From a checkpoint of a small transformer trained on Wikipedia.
Size: width 320, MLP 1280 tanh GELU.
Architecture: LayerNorm before each block, learned positions, biases, tied embeddings, normalized queries and keys.
Training: a variant of Muon for these matrices, 373M tokens.
MLP neurons of a small language model. Each row is named by its layer, matrix (up: input weights; down: output weights) and neuron, and shows model dimensions 32-127. Each number is 500 + 25 x the weight over its row's rms, rounded and kept within 0 to 999. Numbers have three digits each.
Before each neuron's rows, "fires after" lists the tokens most often just before its 100 highest values on Wikipedia text that the model never trained on. A number after a token or word is its count.

fires after: " " 36, "1" 9, " $" 7, " (" 6, "3" 5, "0" 4
L20.up428:504479525493506483554505533494519463483502512468448488511548487511493511557483500516493503499500501513467500480493520482494480508492488574472515508482473460524465487496492487516523487513469472488528532509469515509515483509516544451478508464487494521494493487510548523513496515466528440507
L20.down428:497488564479536478479507509510478491485423491477501468520533508504477533502540480511471512466507525524500539500473513462481460511490533514509502480472456494517467529539525505514492499504512489527496528533495477489500475517520521489483499480511462476462504520547534510464478492501529499523

fires after: " sh" 22, " st" 8, " g" 7, " to" 5, " was" 4, " th" 4
L15.up1264:526502535481489513498433511505477500502527519503500513490505521493487455487506505511523435547471482511525504459523460501507475477484471484533500495479524508493487532518467537457501515483492506494525531486481502508499544467510454492491515474508472479488496494422502496492480550543514480536
L15.down1264:444500501494496503515503550520515536516529496482493472514498482490535506507553526486508503471494462505500504477508479522551522458509502487520549489483533437487464485501478532545458514486503507495534472469506484443496500483538505516485474546452506513464498510496516479458472469470535487523

fires after: "\n" 59, "1" 6, "3" 6, "2" 5, " " 5, "4" 5
L20.up140:472511535475482448541534438439496527501510487505507495495525472485506501528484499472434514449530497505485489493456513519500495507520503493470497512490488468542504520507550509495515510493499491497479474513535487500535496507499544498512532520491508518463520524494498480524497517538512501515
L20.down140:547498544490524441482510515549490490492527535479493489475465511489494528518490496524504490497496507543529510487481482514518478481485516492514513486531525523488504476519522544488514505461456530544482510509484463523551476507492517497509493512491489479504544541515473518504448480485517541481

fires after: "\n" 30, "==" 17, "===" 11, ")" 6, ":" 4, " ==" 4
L15.up1045:524482509503482460488519498527499501487464506516450508483476492477493459489510532499497473502481495502517504479513514494527544533494527519490541512501491483475466511521500447484470529498503492501508535545487512428464486501496466522493464528490492494513512484460533472531492481533457536526
L15.down1045:514473497480484524510518523476465543513470551482469527448501520479485539508507532485546466550493518486535502495469477506512532570470504517501464563524501479459492515525489494530492511503481497483496482526459492496457501500506530500503523520524494477495509508495494506519507538491495547487

fires after: "\n" 25, "-" 11, " During" 7, " a" 5, " during" 5
L12.up700:513500523466448467514484514493523534507497533461517535482492534447514485506514524491487450520518507477505498530500524507496471548494532488495487532521486506515499492507471447536487487463529447450536473541492529529549477540523508514515499491564515516502466484533502488508516493461521464502
L12.down700:510487501531492495479510475553508530512460490493487535477514501481512518497504526522504476546516529440441495492523524495483474554515506512535499475503535515497549460507541499482506507490517505457492474516558511520491463498526477527508509490515493496492446494511457522517512485498490492501

fires after: "9" 43, "7" 7, "0" 5, "ut" 4
L17.up285:502516536491480519491509487450531487474485486515494512505493501483461478466512492505514503462510543549472524445491470471462498526476461452495495509511500471513487526471500478513482497500486520527494513522472493536496511486550511492515470491515520538509527456495485504509526535470488493518
L17.down285:499460524514492494488505484502475473500506508439511517506472511480507507531553519486559538532489496515502536499467522501475490478496512497520526507525486495524500482535480548546470485530473519507490511490496483492511496466460480523513494467454516468499500507582525543499490508534509520489

fires after: "." 44, "\n" 16, "," 4, ")." 4, " According" 4, "ition" 4
L12.up871:482501525460435482497476502498458536486516438495483465524507508479494495515514500548472518485519460495506484479452478566538486460570491486529567504536494515483506545516483467520509503497490553510514522492510546483480499508508507480497483508474504497488518538446520504498491496506469540532
L12.down871:449536458510447514531483535487514517460536478518466512494464528488522498478475490468508490478520534485482438525516497495484450493482499484480495497531475517478479536477474502482510518511488504481533516460547480465467515496512480492461477522529496502481526485538500514520517469478490494506

fires after: " (" 42, "," 13, ":" 5, " was" 4
L12.up1129:559473453491508471526493503495488512488500539499514513548529506521509507449493531508487470482518494504506529484461485494522504495493520530485528499517491506469484504474483480504485487487471517461490529517539526479505468504472532469482477516531524486520507537491522539512485545522517507511
L12.down1129:508521477516519476568483524481501495536516463476511474508489500478493480480466495491516470490547488505535512508487490492542466500468516500520488471496504462500528504491522490513537500448479477517461529510474547483479507508470462513521498510562514494478511473472515457526535509498474526528

fires after: "\n" 27, "==" 21, "-" 13, "===" 12, " (" 10, " \"" 6
L15.up117:516486504528532475475494477517501466535459484537504526447489523549523524533472485489487489507522522461539470473463499461507524503538509510487485532492480459517489480514517536483459513528476490482486520512460492498476465506496447530492527478488529534478474506460541491541499505530447517513
L15.down117:457497447516491536551499520469490526475505478497497480510527493491474480537545539498523470473519516528459500468515501520495493496486448486506512464459470523494467539492496451560507495483493532510526490501481542505524543518458486526457494499497489480481448505525519546488471487539520521483

fires after: " " 72, "==" 7, " Col" 5
L15.up962:497453521460470457523452514510498515469483514472473544469497547496470492485478460527493514473508501520474534512474546527523503497485432485490499508498477488481460479487484529463461521513502540524500472527490521516478516487523488507538484500552508489473507499508470494477502480517507499493
L15.down962:528478509528492487507494501486491466509510440483488485489516481532497527516491472460508484475489491545464419515491536500521515484512460464531451505484524508506480485519508504448527430538474503540532486473504534517497490504523493532511539531507509523523485526492480509476515494515526517522

fires after: "0" 60, " E" 6, "9" 5, " pre" 4
L15.up345:519508534472482470484501476495485494485488541522462471464467495507515529490527487504514540487521540484490537493494501493487509495496478555479508558511458499497483512502511492529544482498502449501487529528462480540514460503547455450531494521468494507443455481476490518507527492500485502496
L15.down345:466495485548461496513525514453521507471506490491504492489512501491515514530567522521512476504520512459483506546503494563526533542528504470486511500512500497498518524519510473532520492482547457480485515452487523483485461477508491471444526487517478460488508505473499539507490491517495460489

fires after: " F" 22, "F" 13, " C" 11, "f" 7, "C" 7
L15.up921:455507466477491530466527502534551493551500481532519481462517503460490476496517504481508499491497478501510463507472509506480514497478514489518513513530488481489523514487517478553485505548535512521479486562474476486500506516533446468468524499482513536488470494476520496532475523531487494520
L15.down921:482469458503487555495489485509562520480517478454561533518480494514554491485520481541505510465492528514450496502536479509509500465461535529518472539457527486482481546552488488454477487491463514525513498518513471477508514510481471531472457536443469537505466519527489492505550491488478487507

fires after: "," 31, " However" 14, " that" 4, "ally" 4
L15.up275:510514554510531519486501459490502541479502501491503494488494537545486467472492483519517444470486520493452537525477512526492481500528552482472511487506446536469482551529505552524492531501519517512488486503507515496550509545520466496469510509497464541476530473553505487489488524488464523557
L15.down275:464522475533466514463477550488536550499473502454542491478494507477478551468483479509478505487516498509508551459520479487487517516517534518505485492481517540487489477462516522437493494527485502484474488506503541512489454511559494508493493520527517481496493472497501485480496491513495535480

fires after: "9" 24, "0" 18, "5" 15, "8" 11, "3" 9, "6" 7
L20.up810:520529508502442523514496524470473449496456508460499514496507459491478497468485511480472528494490509486524483482474446513521472436546490476486455526482511525465536486485495477501502486463436491554451454503508472516466507471530504452494485502452501499509539514467533481524499516515507527549
L20.down810:489460525546495476481506509483453443492467456513510510522501515494505511540517499534497501485524526494489512525510495480499533477529522515488508522522492457531461514524502521507462520533493484544451501523514487517468486455497469463481469482509494557480484466511495487536515455498535479455

fires after: " " 20, "1" 14, " (" 10, "9" 6, "2" 5
L12.up1191:505503474514463553518486458481469477546500504492506483477469499527477515506520512491503475477466485497562447534473495527478518513496469532485481510483496524469497497469504479507465536512515549491516476531485447504490501528530508495531539478535493503506512478499449488503525492509491450494
L12.down1191:514515553474530437483501487523475514540476505498527497481509494489482516501503494509486466518535488491487507499476504512472513507463520488518459494521483520486494455490525504456487524490491457488494479528544498500565520482510512505501489483515494522512476547479525490499528498502483471493

fires after: "\n" 44, " =" 6, " |" 4
L5.up1134:511476506482481515524448555498471474549541513544503480486496470462500513509519491516471496517477549512498540532481487531503510522543492484500480516531506533514520506500468464511475528525482527470534476536489456511507535495518516506486518461514519478526508484520423507507480456505503458448
L5.down1134:534493480477501503503444529505491520520514489502498495524501525482504515525527485507461486517479537539470517510508483520513519496515520461528517488496505504501529518504469516511468509492472472481515514474457507557517507496488484490514509507515464545500505481515493520510458513518481478496

fires after: " |" 56, " a" 6, "3" 5
L20.up318:471503503458509517511518500498477505506499489512502496477532488475495450450488530507515506483480517503477527535503527508536535526511494496479500524521477515515467517520453503550461474472558526481480478532462516524497504518518493497498553536443496501537501497483495491511506559505462537509
L20.down318:463506465558488541488480485498572534490470497496504540524477464487512509476491506500509465501494502466516456515455511500521518519521562516511470492472500540473494455500516504497487557477483497490515481487493527487489516539529518504521509555459524516520505489459520474518487532478473506498

fires after: "," 21, " as" 11, " a" 9, " -" 5, " was" 4
L15.up1260:514533529476483488476511513477504535483543511500475491517457500509553470549505475557506519498501531502479497542480501532557510494530517456487513503507494514490461489534492470484535492529503507509502482472521495525455486529496509491489533495510555553455554531504515503491514499483504535502
L15.down1260:455499498505485499501484477471513509502488497465486447535513511514548514496481456507533502497516534471472487495492503473505545468479528522530501511461534529474505464498509466500457423502509539520506451503492440514476482531470497478496552452530528458517511497503493525545533532521476537513

fires after: " was" 22, " were" 18, " is" 9, " which" 6, " are" 6, " where" 5
L12.up410:494484523514503543520518513535505454496494511506503489501476496473540534483500479517547545503493498469469481433496526513504530518521480481487474518457498513470496471515513465442534509505507488515465472476533512495537509492503473515500514487506491516468492486482464519564534505457483465468
L12.down410:517525515525532516486480476488507503481505546495531508492462509496477488492510490476539491503496510504482501502476471486476481464518480489467503512465446476517484454494528486520515508507500510474485450492499491518518536539470499515532510539538504504463498475517494521537544465502500450549

fires after: "2" 21, "0" 18, " had" 7, "F" 5
L15.up389:499472485455524504498495521470475511482484483506485485493528503486506528443532489492505518463534522516484519525515546517469541554517506520494534489462509522475513522538494510484538471528496478519476472481512482575490512544514494453489453527493551469514531479483526518524520483517482467491
L15.down389:501501507480464495521506524493477497511510493525507491542519486562458479505495480502496494493483471491501462501505479532465507502546479479524497535469514479498550490493498466506479512521517501523501481497468499507517530499492503502505505522526463516546500543507511515546521513497489546436

fires after: " (" 17, "1" 14, " " 13, "2" 13, "3" 8, "9" 7
L12.up554:451478494413480503509481485493495514477501468501509482480491522514518491492475526511502498520496493503488488503467491526478496484457468501497480539523497494461509532498504462494453465500501513492493505512493507484488526493522531495476491463513508509557527531503553531506511490512454481505
L12.down554:489498529550524491486512485468518479480479492495513524492514499484491553473487489472453494502512505561539505534499508449473517493578441516481515487481551502490532547516479518500520520519475472502474461504511494528506514459483508517474529483530501473513495508519523480506524503503510496461

fires after: " |" 42, " p" 11
L20.up572:516529525518512490507470512469466500496459561522487525485459476515469547520519498463513509493538546525517519531510525492529551476552514444520487495483503502500503473477469533482466478537460501522479470535513472490491547463539453519526519511496512541475490486480467519513433505481510526478
L20.down572:477489465508522538478438489496537520487512477469462538556506499472493516513525475493498449529528484525495488479492527527473515506514524438493511504559473496489550497546520478480503483523512518471491526545468512483485502519477496550454463458484465559517501479496527514470459516468546460485

fires after: "\n" 48, ")" 18, " |" 12, "." 8
L12.up1142:503479481532479490493522499481457486490532478543507536496494459499523473513504492508496500498498543498526503515513505463544527504486490476492538541518472484497495507508509449494564493526437507524498462470504449487445525522520494455516520504474477538512499507515531474529509489533515497455
L12.down1142:507523518479499494472509507490527489494458504514498505504498496506509483508487531491517466509507522497514532525489531478486486451489467455563487484510496538484509488473528513489542557479488510489478533512502497523516482511499491524520486515557481510479484480539527514487485521512471490484

fires after: " |" 42, "|---|---|---|---|---|" 8, "|---|---|---|" 4
L20.up806:491529526466509492477509505536532500503504512532491496476489531501498500473532514512535516515477539496493566494479469487534536481560503492478533553514496508479463492469481515527462483514474536473486458495453473528523527531509480505530515488495502484522511477502518466493516476465484474490
L20.down806:472475441529496484525489514481520519498501525489454537492501494477472544525480503518487464527515508502501509499478476537489492531499480517492502521515490505500528494500523476505472496481524496498469488481496500508487514518558455492504526578443494546514536517485502531497559479553497524480

fires after: "0" 20, "1" 13, "4" 11, "6" 7, "9" 6, "2" 5
L12.up650:458517538472502500538483530518502478486475535509473474487519529473499527471530507514532490474484483566509536530475540478488525481498554507491459509455477473499501433515476519517537520513488464478441493469509505506509495489505488526463561593501517528503521482469494521519496507495474497486
L12.down650:466518542494481524470545509515483480432452532476477495523465478506472504500502521542544478491509511507504482522525477507469479456482453478475477525513507542445512495532493509487469511480520488487480490485509529492434492489565495513491559501449517493468488548505499504477549564529493490505

fires after: "." 23, "\n" 16, " (" 6, " St" 5
L17.up888:525489483466512483509483529468495495466474506476501498540511529505493484456492505461496488462513512494464550482514554488495501490531493535522548507492461511485499513511503483560513501479491511518515475463515493509461512464550484523533529494505517498491505522468519554502505487468491480452
L17.down888:505470479506481496496520529454472461493538443533493534533525486551448490460495527543510477476512507475476505508500504538513500518490526466488538523495511496514509511543482501482508501511511530505521499450490505493464425511499529535575530532534486537475485470510498520539509513491506527512

fires after: " " 57, " |" 5, " D" 5
L20.up51:510471510507506484553509497476533461501508496468534470484497530484493458488466553494475543499479493502496462495471470478531498534513508551495482420467468530490498489513469551483511468460511511539491502513466524485554536456502491546499511507503517552519528531466497500523494505502544487505
L20.down51:499532515469474488506506485498497528533520495495534497534515470490490465491487454484461487506494460478495509478524513489495489465497514529490525497469502466506449522523536455464469483473475493491541475534478498501496564476537461480509486529513521492534505508525478491513513448483540549531

fires after: "\n" 54, "|" 14
L6.up288:478481464498494490491495511521472487498499502516444492506500541474475504487505514546546488439516502534503510478547539526520478529468514472496508548511449538486489518508541482499463512470477458470474521539530492512520486508489500496533505545529518465547465513495479505514526496485497531533
L6.down288:512524496520543456512471487497488479500505545520543502492523481499498445505515475513572473486494460456548475496470517542499526524477508490515551475498518478480506523489485527517472478477535516528458511532461477518497471476535473510543522476481463496491515516499504471453494492523522521455

fires after: " a" 23, " =" 21, " as" 11, " is" 10, " an" 9
L12.up463:513465469474452532514533469475484524513516518442463550512462517483511489522524505484462468482460479494504491530524483469488523483528462453466499504523486524507505493507502476496477510489441496511534490480484490535525500492461531478466465558501516497508481518477479509517530497488474477507
L12.down463:496488500494549499495415506527474501499443507515466455503504488527499471490513467502499531498530466511508495461493499481557498513508522505471493506474491485409479490540488508453525486489522517475471523492491464533459501442509488520507524457531525482493506516499471511482542472484494514480

fires after: " (" 40, " \"" 31, "-" 6, " '" 5, "‘" 4, "/" 4
L12.up823:509447478489514502555476480506519468530503479522523493455460484458509505532471513535478505486503486474502488488469499468425509528518536525454469497500508454524479506552489523496511502524527524464511507543471488483518472538484558522518511509459557495497505471465529485458520492486491517530
L12.down823:506479504517469463505501494466520521511547522487505538494501547462525543493469536496531509505486486475531459495481511526502478554502523499473520521496469492488521491506502534512499490503455495531478473541521455509505511486488478528497528475507481533512507475488447529504501499503488495444

fires after: "." 30, "\n" 20, " and" 4
L20.up178:477485547452520502520508494487474491499493538487463521545489460518507477495473534479480509502502482522492486476541501489485566528498535500559523480474450531510524526534464479497521469502521527485478453504492501493520494479510522487482461551494502465550526502490495489520452457478524495442
L20.down178:486506525529510509487528504470498508481490477459490538427520529541444428464516550482502492485485518471487519482478485487475488481491520516515478508490541467542478481474503466482536438477556479512554512482450502488459479490523470491514506468522493468508476517500507503536509501466466518500

fires after: " " 37, " (" 15
L15.up1098:486497515420495480512459494464484505469492520524494504479502512517490455497537496490463483492522485468485544467500518511528502516483498494509472550493488492479500546528517522515506504461514497507471516469518491533449487500486455503521511505503491487444507470487449488510488504483511484470
L15.down1098:475511479503483456493519521514492499471517469502489503496493508510483480511455465540484482493456513506464475474548510518520531496476479529503546511511529472482466442518513497476475493482503533529508484474521495521560489519473528506477511509531538517492473502505465519542495506547500508475

fires after: "0" 33, " the" 11, " pre" 8, " " 6, "2" 5, " co" 4
L17.up1103:484538500533470531496515498523471472504495517525482504446467527494484507518492488497431513479481544540503483521451518526508481461528474518492477523469461496479463496497518496492534553537521455511491465523491518478512479521516502490473493555509508468443466459474509524490527501459487487525
L17.down1103:460515466485486565473495492516561471484482476483463462455529476464496497483502514488510502489503536473502498514494501547500489518489538480465494486502489482478576512516524523507494480497509467514493495517504495493480490481524495481542515504513524448449494551489442499483551489519487552471

fires after: "\n" 37, "." 7, "P" 6, "O" 5, " |" 4, "US" 4
L20.up589:515483495517530473522498486525445478498519477488468536488496530471508482530490482494475518515527509491456500528521547518497481493470505498485522536507514471509518504503509508539525495530508520494528476464517506493500498530514505527492512570540509531491502521514446468519480490528519500444
L20.down589:490472510486488506513480487490518488533473494493514482501466480503462499457507506527519527538495462482493488504476476466526516486461504491444500507540556492477473481503501500540510545464472529497516531509479495488499510484534515469472498488562439508457493457483550486522491513517485498479

fires after: "." 60
L5.up130:525481518476492489508485497482521513516504481491514482517479501528468498504471477464504519520500497463521526477484462468514500505511539492535506517516491497531549499547496532463505469447461481486522497485514490488461496473517522465524520489543474494539468504515509462506498492501522480458
L5.down130:508513547523463503496511514478521497536521481459507486449479468497477467467508464528510503496484494440489503520471475467508451490521508482505465506504464523485500460528487511450502518503489546520475507499495509542470475496532517482542499479517428543463515513471521499512528531503484499462

fires after: "9" 33, "8" 14, "7" 7, "6" 6, "0" 5
L12.up649:487526490487439531507517521497467479445490485498457509478504477500477531540487486539518525527478533495489517514470503518540505532493505514502512518544503501525539524518511495513507480507526517516489482485548489521534510506464481456479468500506500493548522518546494509511467482511491485494
L12.down649:474543499513512502503447523497474538465530498462490533458470491528534485511491499479486494493474534533497506528488514498509480464518486470507511470463503479481508522525494527490455514517524491530506565502475550465472529521498504483482520477504519512520496472466491507488497515504506472539

fires after: "\n" 57, " |" 8
L6.up512:491491477518485476491472504485491476473548455487495536457486499493493497501462504509486529495443462495505527465510496486528502502472515471480507511498518508467442489511514465492491518481561532474475541519509484485480498474537492481531536528526464487518547496506462533523521487532530524544
L6.down512:521493481524482495554500494492495500511494452482532528493507473476517489540490500502474487482441450491542476527528516506502452488525546500504518543537541499457418533463520461519502494486543508471514487513484436471479513475502465544469516499518520468506515518522498491531503500494457510517

fires after: "0" 48, "8" 7, "9" 6, " " 5, "arter" 4
L20.up888:501495469460524482509557513432465514496505535551506508479493495537517532529477484491478503522491516504531533540453552484485513533512495485503477533496503479481488482507466505536482494483444479517493493542517501518479522508480461503496474467506516497529505450498504499553504484433482466457
L20.down888:483471560492517533462529540472502546436520484523493499504548505522480455514507552494504508512513509461470488461496493562519531514491508533507495510474510472539460479530496537518485541488485543501494460547521475541452448480483518469500495471502511452512482477508521520504472484525508502515

fires after: " " 35, "2" 10, " in" 5, "-" 4, ":" 4, " |" 4
L20.up846:463510498520534525495507487481466510461538516512470465496467503492500547522515510534519529468515489462563544541430544537511474475506495526474483505479469489547493480514524508518474481531465508470516492531486527520502496459489500501460512487532491496527484506505459486530531528466484472561
L20.down846:453456485516472498508532490488500496497473528493475502503496492483478495498531445505501550493504497505503485505544517526552523474523515487499475489517513532433515503497494483518501509522485546548527450514537490539493461514505531515506485522518480507461485505518466487508504526508497542520

fires after: " " 32, " the" 26, " a" 10
L12.up1043:476511527510483509509494482492491482492514542505521507455464503507516488469502513511527466499494507469500512508505531525498471542443454493526465539507527513493521537497474510493525499464508473471475489518500484480534508495509505486549491526503541502500481481484492518541511456555504496555
L12.down1043:506481503518473526467494445496502509496506490480492498514534469541505497521534481533470479523486534502475505520518541525477524454485522507510471451500543455500491459498514492518469518505508492504485490512515515498489484477501505496464465464494467539554513506496442527489526484481505478565

fires after: " (" 52, " Ind" 5, "end" 4
L6.up964:466488502443488479523511508539463469493512505536469505536485513471518478472549559487472518462475535494509529524469463466510514515488465532437531490483490497448550481532519476447456518466534502481489536530486476517517493520523525462510485503504480493479492506487544487576481523508486517505
L6.down964:498464517516410536526493507493524509542463491464462492500500511488494500485534520527489490482534522523522526508482519532454533516437521491490495478513498502500514479567552523485478503497504486486457543464473519504492501538463519495523512513501516504510505504485513445500473500485524511492

fires after: "\n" 30, ")," 15, "|---|---|---|---" 7
L5.up85:501518494497494514475495508526494523514496475524480508491484512544445485483510472495456472485515497503482529504512498541526499515503528513533484520485463476554521508504499424459512505502527514475543512524460529488513521491532488516483513527495533484489465473526485505463504501508477503468
L5.down85:487534474525525506499517484519496495462539495522522457475445503526514533494544454460496497476502492506506491521486482467476554517511505473505508496493483525551531540533430523506485539509475484512513489543468504498465478512537546488497492485488502523505506524536530535480467514498430510485

fires after: "\n" 30, "," 18, "." 6, " \"" 4
L20.up273:487450509525463456506518517510485492486471471532505471528501478479490500578475495475492517510516495499447485516448537531460525533515455498519518502504505526468505470504471485452483487480448562498522476435511470521514528519513463488503457531520495509527504528514485529541487502499495495474
L20.down273:461495510541539510483478497501492467498525496538463479491453550499493543487505479515481527489507528516477468495529486509472492482498501484432504496495476495483504529503498497521547500526533491504532511490527513500531476506499485538506524487525500494450495495519464451512520533499461470483

fires after: "9" 20, "1" 14, "0" 11, "8" 10, "2" 9, "7" 6
L12.up793:499523507494465505477521509501473496501487500527483480493503536510490527494515542494557545481505505509506495511500542532488529527533526488470490497458516526487532528504503503495540447485480494507461492501496490594514502531503515493464490509501502473473482521490564489521475466448466508509
L12.down793:493516522493537496522433501461502518444533528503510510497486460495517510504493478542473525487531457508494499485483496540527484508533490484485536501480498501519515513505523462513449493533500527495468494500499541505508461483494522488467480484544516457472510512490500464492489502492508484516

fires after: "|" 45, " |" 24, "\n" 6
L6.up42:547480507506530487508491527493499536512494550506500518477509489495530493490501477504567503512497514517499475508490513504501480488463519487495496508515501510485487500525469492542512478464465504513452530515537488503520493479506504495492526489551534490504488495490508482508507530516516509485
L6.down42:512555497473481483524514508493516484491498520544501511496476514546486512466495482527523489484490489465471483501473443517509516524505496501455515478546503483514493551476504502524490485455516490473444520548494507513499516536544485505501531462495495512456535501541517500581501522486491487503

fires after: " one" 27, " of" 16, "2" 5, " as" 4, "3" 4, "1" 4
L15.up36:496564480486487479514527457508462500474517492516509497478475464510509477446548473452503556425479526479520490535476482522513540475524493506504519534540493506550520536498476501492505507524493464502492518512464506509496546536518525487489484457469497548457521499456479499526501499516510489536
L15.down36:476454490459504453505492526527540515453528489530484488496469521477462489532527487492532493505523503487512498467492476522540493545522520538517502464464510488503509482486523459473502542512526500493482492515479460453494477504526478525501519566508495530517496557556504490505496495495514528500

fires after: "." 38, "3" 8, "1" 8, "2" 8, "5" 6, " " 6
L12.up737:516481525490442470495478532458512500497492524563476475538535449466525501493507547461559500542486487557447500526481524518505494508513496499539492526495489479519490528562493511501502486522496466508517486535531459486486480494528484520451506535470525488517535497460539485483501487491488455474
L12.down737:538503502548517483531460530539493484538457490487472496515516518468468487488538483529505507527514461515509469510501505457530499529474496554497475481467486514504475538486470508505506451523480478482542511487435500527491433519538518510523528496469480511496498480561522524459503544483537518447

fires after: " D" 14, " Az" 10, " And" 9, "D" 8, " I" 6, " T" 5
L15.up520:503450523468454502481483520510518490462543522507512514528554445477467485496462534445508527510523479485530524487443463453511520493465480496541489547492461493518517486499551457477518496463477524459523464526518438507478495514437517530468479481489502491513532492465479510491512488485507539474
L15.down520:440536535470490510440520487485515476539496505478487487495499483502512569496479498527522483468506503496441506501520541535519487440487531483529501490527502492489490517506540509503516488481509508491470503515485493517482542555524488500497511509472513455491494450490535484472503488499491484554

fires after: "2" 41, " to" 6, " for" 5, " |" 5, " of" 4
L17.up973:554498494491503548506533508516505503487537520475494456436477534518510470472524502509520482459455453497507506516460529533523511503523482532491504509467503530516474420576507490522505540505499504494462505534479498524514481470480474483462462469530450493486504516513501450484527523503473465508
L17.down973:526508452506504516528506503491541482486489459510472450462523489512535512487532497516499483456458461515515512502550504480524477497505532499473492501513507524501480482468509505540489525495478499515506550507515499520477505508492536511489489499508492476490496485533489470477488496512495496513

fires after: ";" 23, "\n" 23, ")" 8, " |" 7, "0" 6, ");" 5
L5.up293:476524489501499529499499522476428516531501464524507538485492496519476501493530494481502517506508554470492519505496436550517488487533497484517519501502503480549529475477457460500487499499492495475503533506486519497527524508511510494534510484502539452518511481500480549466494506468491483489
L5.down293:488465490491509531488518533478492521477458500486509482474478547506511505537487507494546511511515527459460509454537513523514454468479533463464495471547507455520548524520484520515477493487490468512497540491519523491500484494497496505511495495520521485515502486513488512479468516514475525472

fires after: "-" 18, " \"" 14, " (" 14, " Mc" 8
L15.up1030:486498495499520502488485496482514481555531548465513519492460493559529485558503518483480550492491491500510515525474447480490506526514513453503493511511524493503506497495495495503512520490505511489491469547457496488532459516525483490473490490505546473513485502479529502501501490540518470521
L15.down1030:550476507522529514494499519482504495469484462503463504506484495507505525522528490496478522515483530482489527499482513508430526529490507483450535485482497510540501483482481494536538487482479487513505507505511512530535554478475540513501539474575486513468491500480488470502522470515522471465

fires after: "." 29, "," 19, " where" 7, " that" 5, " B" 4
L12.up733:466454501490516526515477508532469520543512459505516487487505493498489465549485500548520510485456529494504479498494500528486537485488505466456515521488479483491476531500487518498504539521488497549508485503483497509516487525490451454534459527432515498470485473469522491544538505510464502545
L12.down733:506538539506497475515475525483483504508496500428514515500483490512480507510494507512456473518547484517485496523494463514524505511518523486531476491471484546473501506513512507511573496495523553506459501525493502498503504453443538483507513457498517467495536473574516507475507511527520499489

fires after: "1" 15, "2" 12, "0" 11, "4" 7, "9" 6
L20.up774:483545498483453492504521498527519523482548464525528511490465496468477493499504488529523503465505479539534488525515463519506500523520539544479504491488467480486516492484494458512472460506532461523502478492492493454478469523500499517469494512496526480523493492511475515527500463461478504491
L20.down774:540507515507490452567500470516491514521507469503539526462476511487451520491490509461506537546467476500476481502516490486513513479508507515475470537565499501510504469499543516504485508509509534494484464517490476501518494495526516491527534516467492513495467514511523520467509482475500549521

fires after: "\n" 49, " \"" 19, " (" 6, "." 4
L17.up119:556523485511494477467528479481534487535515482479467509488484461514467491539505521514484518473460474497492505478476493524530438506535506468509536526531472559506462515509516493520510552495494477463505490492503534489524498495471455486521470504475499561474513453481524516451492500503492500534
L17.down119:475520513524525498514482512480505538501489509485484522501522498510499493516524485473528463512543468515485480479506515518477516514505494452482534492530485508518456484482499517535498480470484499505526485511529533492450523486505515457520437471533537477463488515495502510491541464513469532490

fires after: " " 33, "2" 12, "1" 7, "-" 7, "–" 6, ":" 5
L20.up1017:485534518453493479487535471483518467480509501497517533497490508463441513486483473534504505487519492502464499516505512461515492568480503521505467488531489523528503548493505549503461502530492464530511445532487475479481519475492501514510495511536534485490532496468505506514510490476492462499
L20.down1017:493465505521504509534492507522509423461534481505473483495503490553509474465485532471486497516517535480468525449480510531497527471472512483490487528505500499529560510481507492500488461458484477492487513517483479507496462504470492534475492501473526482500502527510498522529501470520464551521

fires after: " a" 21, " the" 13, " an" 6, " was" 6, " to" 4
L12.up144:513492523509481527512530508538479461511520476476509513519482491490497500542455520565503475498523544458477505504485502510492503510507493503498520487502518517520484501535522532465512522494501467515454491488462515509497505503519498483501468539494493474455425505479489482507527513488492475527
L12.down144:460525543511492543489411475485511510502510479486495491481502474500541481517500525506518500472466474545453475501471474468517530465522522497537490512520475512468479470543460446518484524511496537485528462499487461517478502551540540484515549479480508470516538494480509501439556511531545468507

fires after: "==" 19, " \"" 12, "-" 10, " (" 9, "C" 7, "\n" 4
L20.up23:484517490504528483475546479490489514482518457513503509487525502445481511506510490469494497523492474511542474491471510497524467517525468528477504452480493483512495501518503477524501456499494493489550471509554501485471557490468516438557494520503514499460534477527479495522530492508487486528
L20.down23:490480507558544464522518453525478493493494513472516470532491473469470515441492494493465493497469484528483481500502487476500508486486519527465518525537504535490487505526537518501513487466507511456493503524521503523485498493480467514585497505483494465531451538513540470518497526460463515494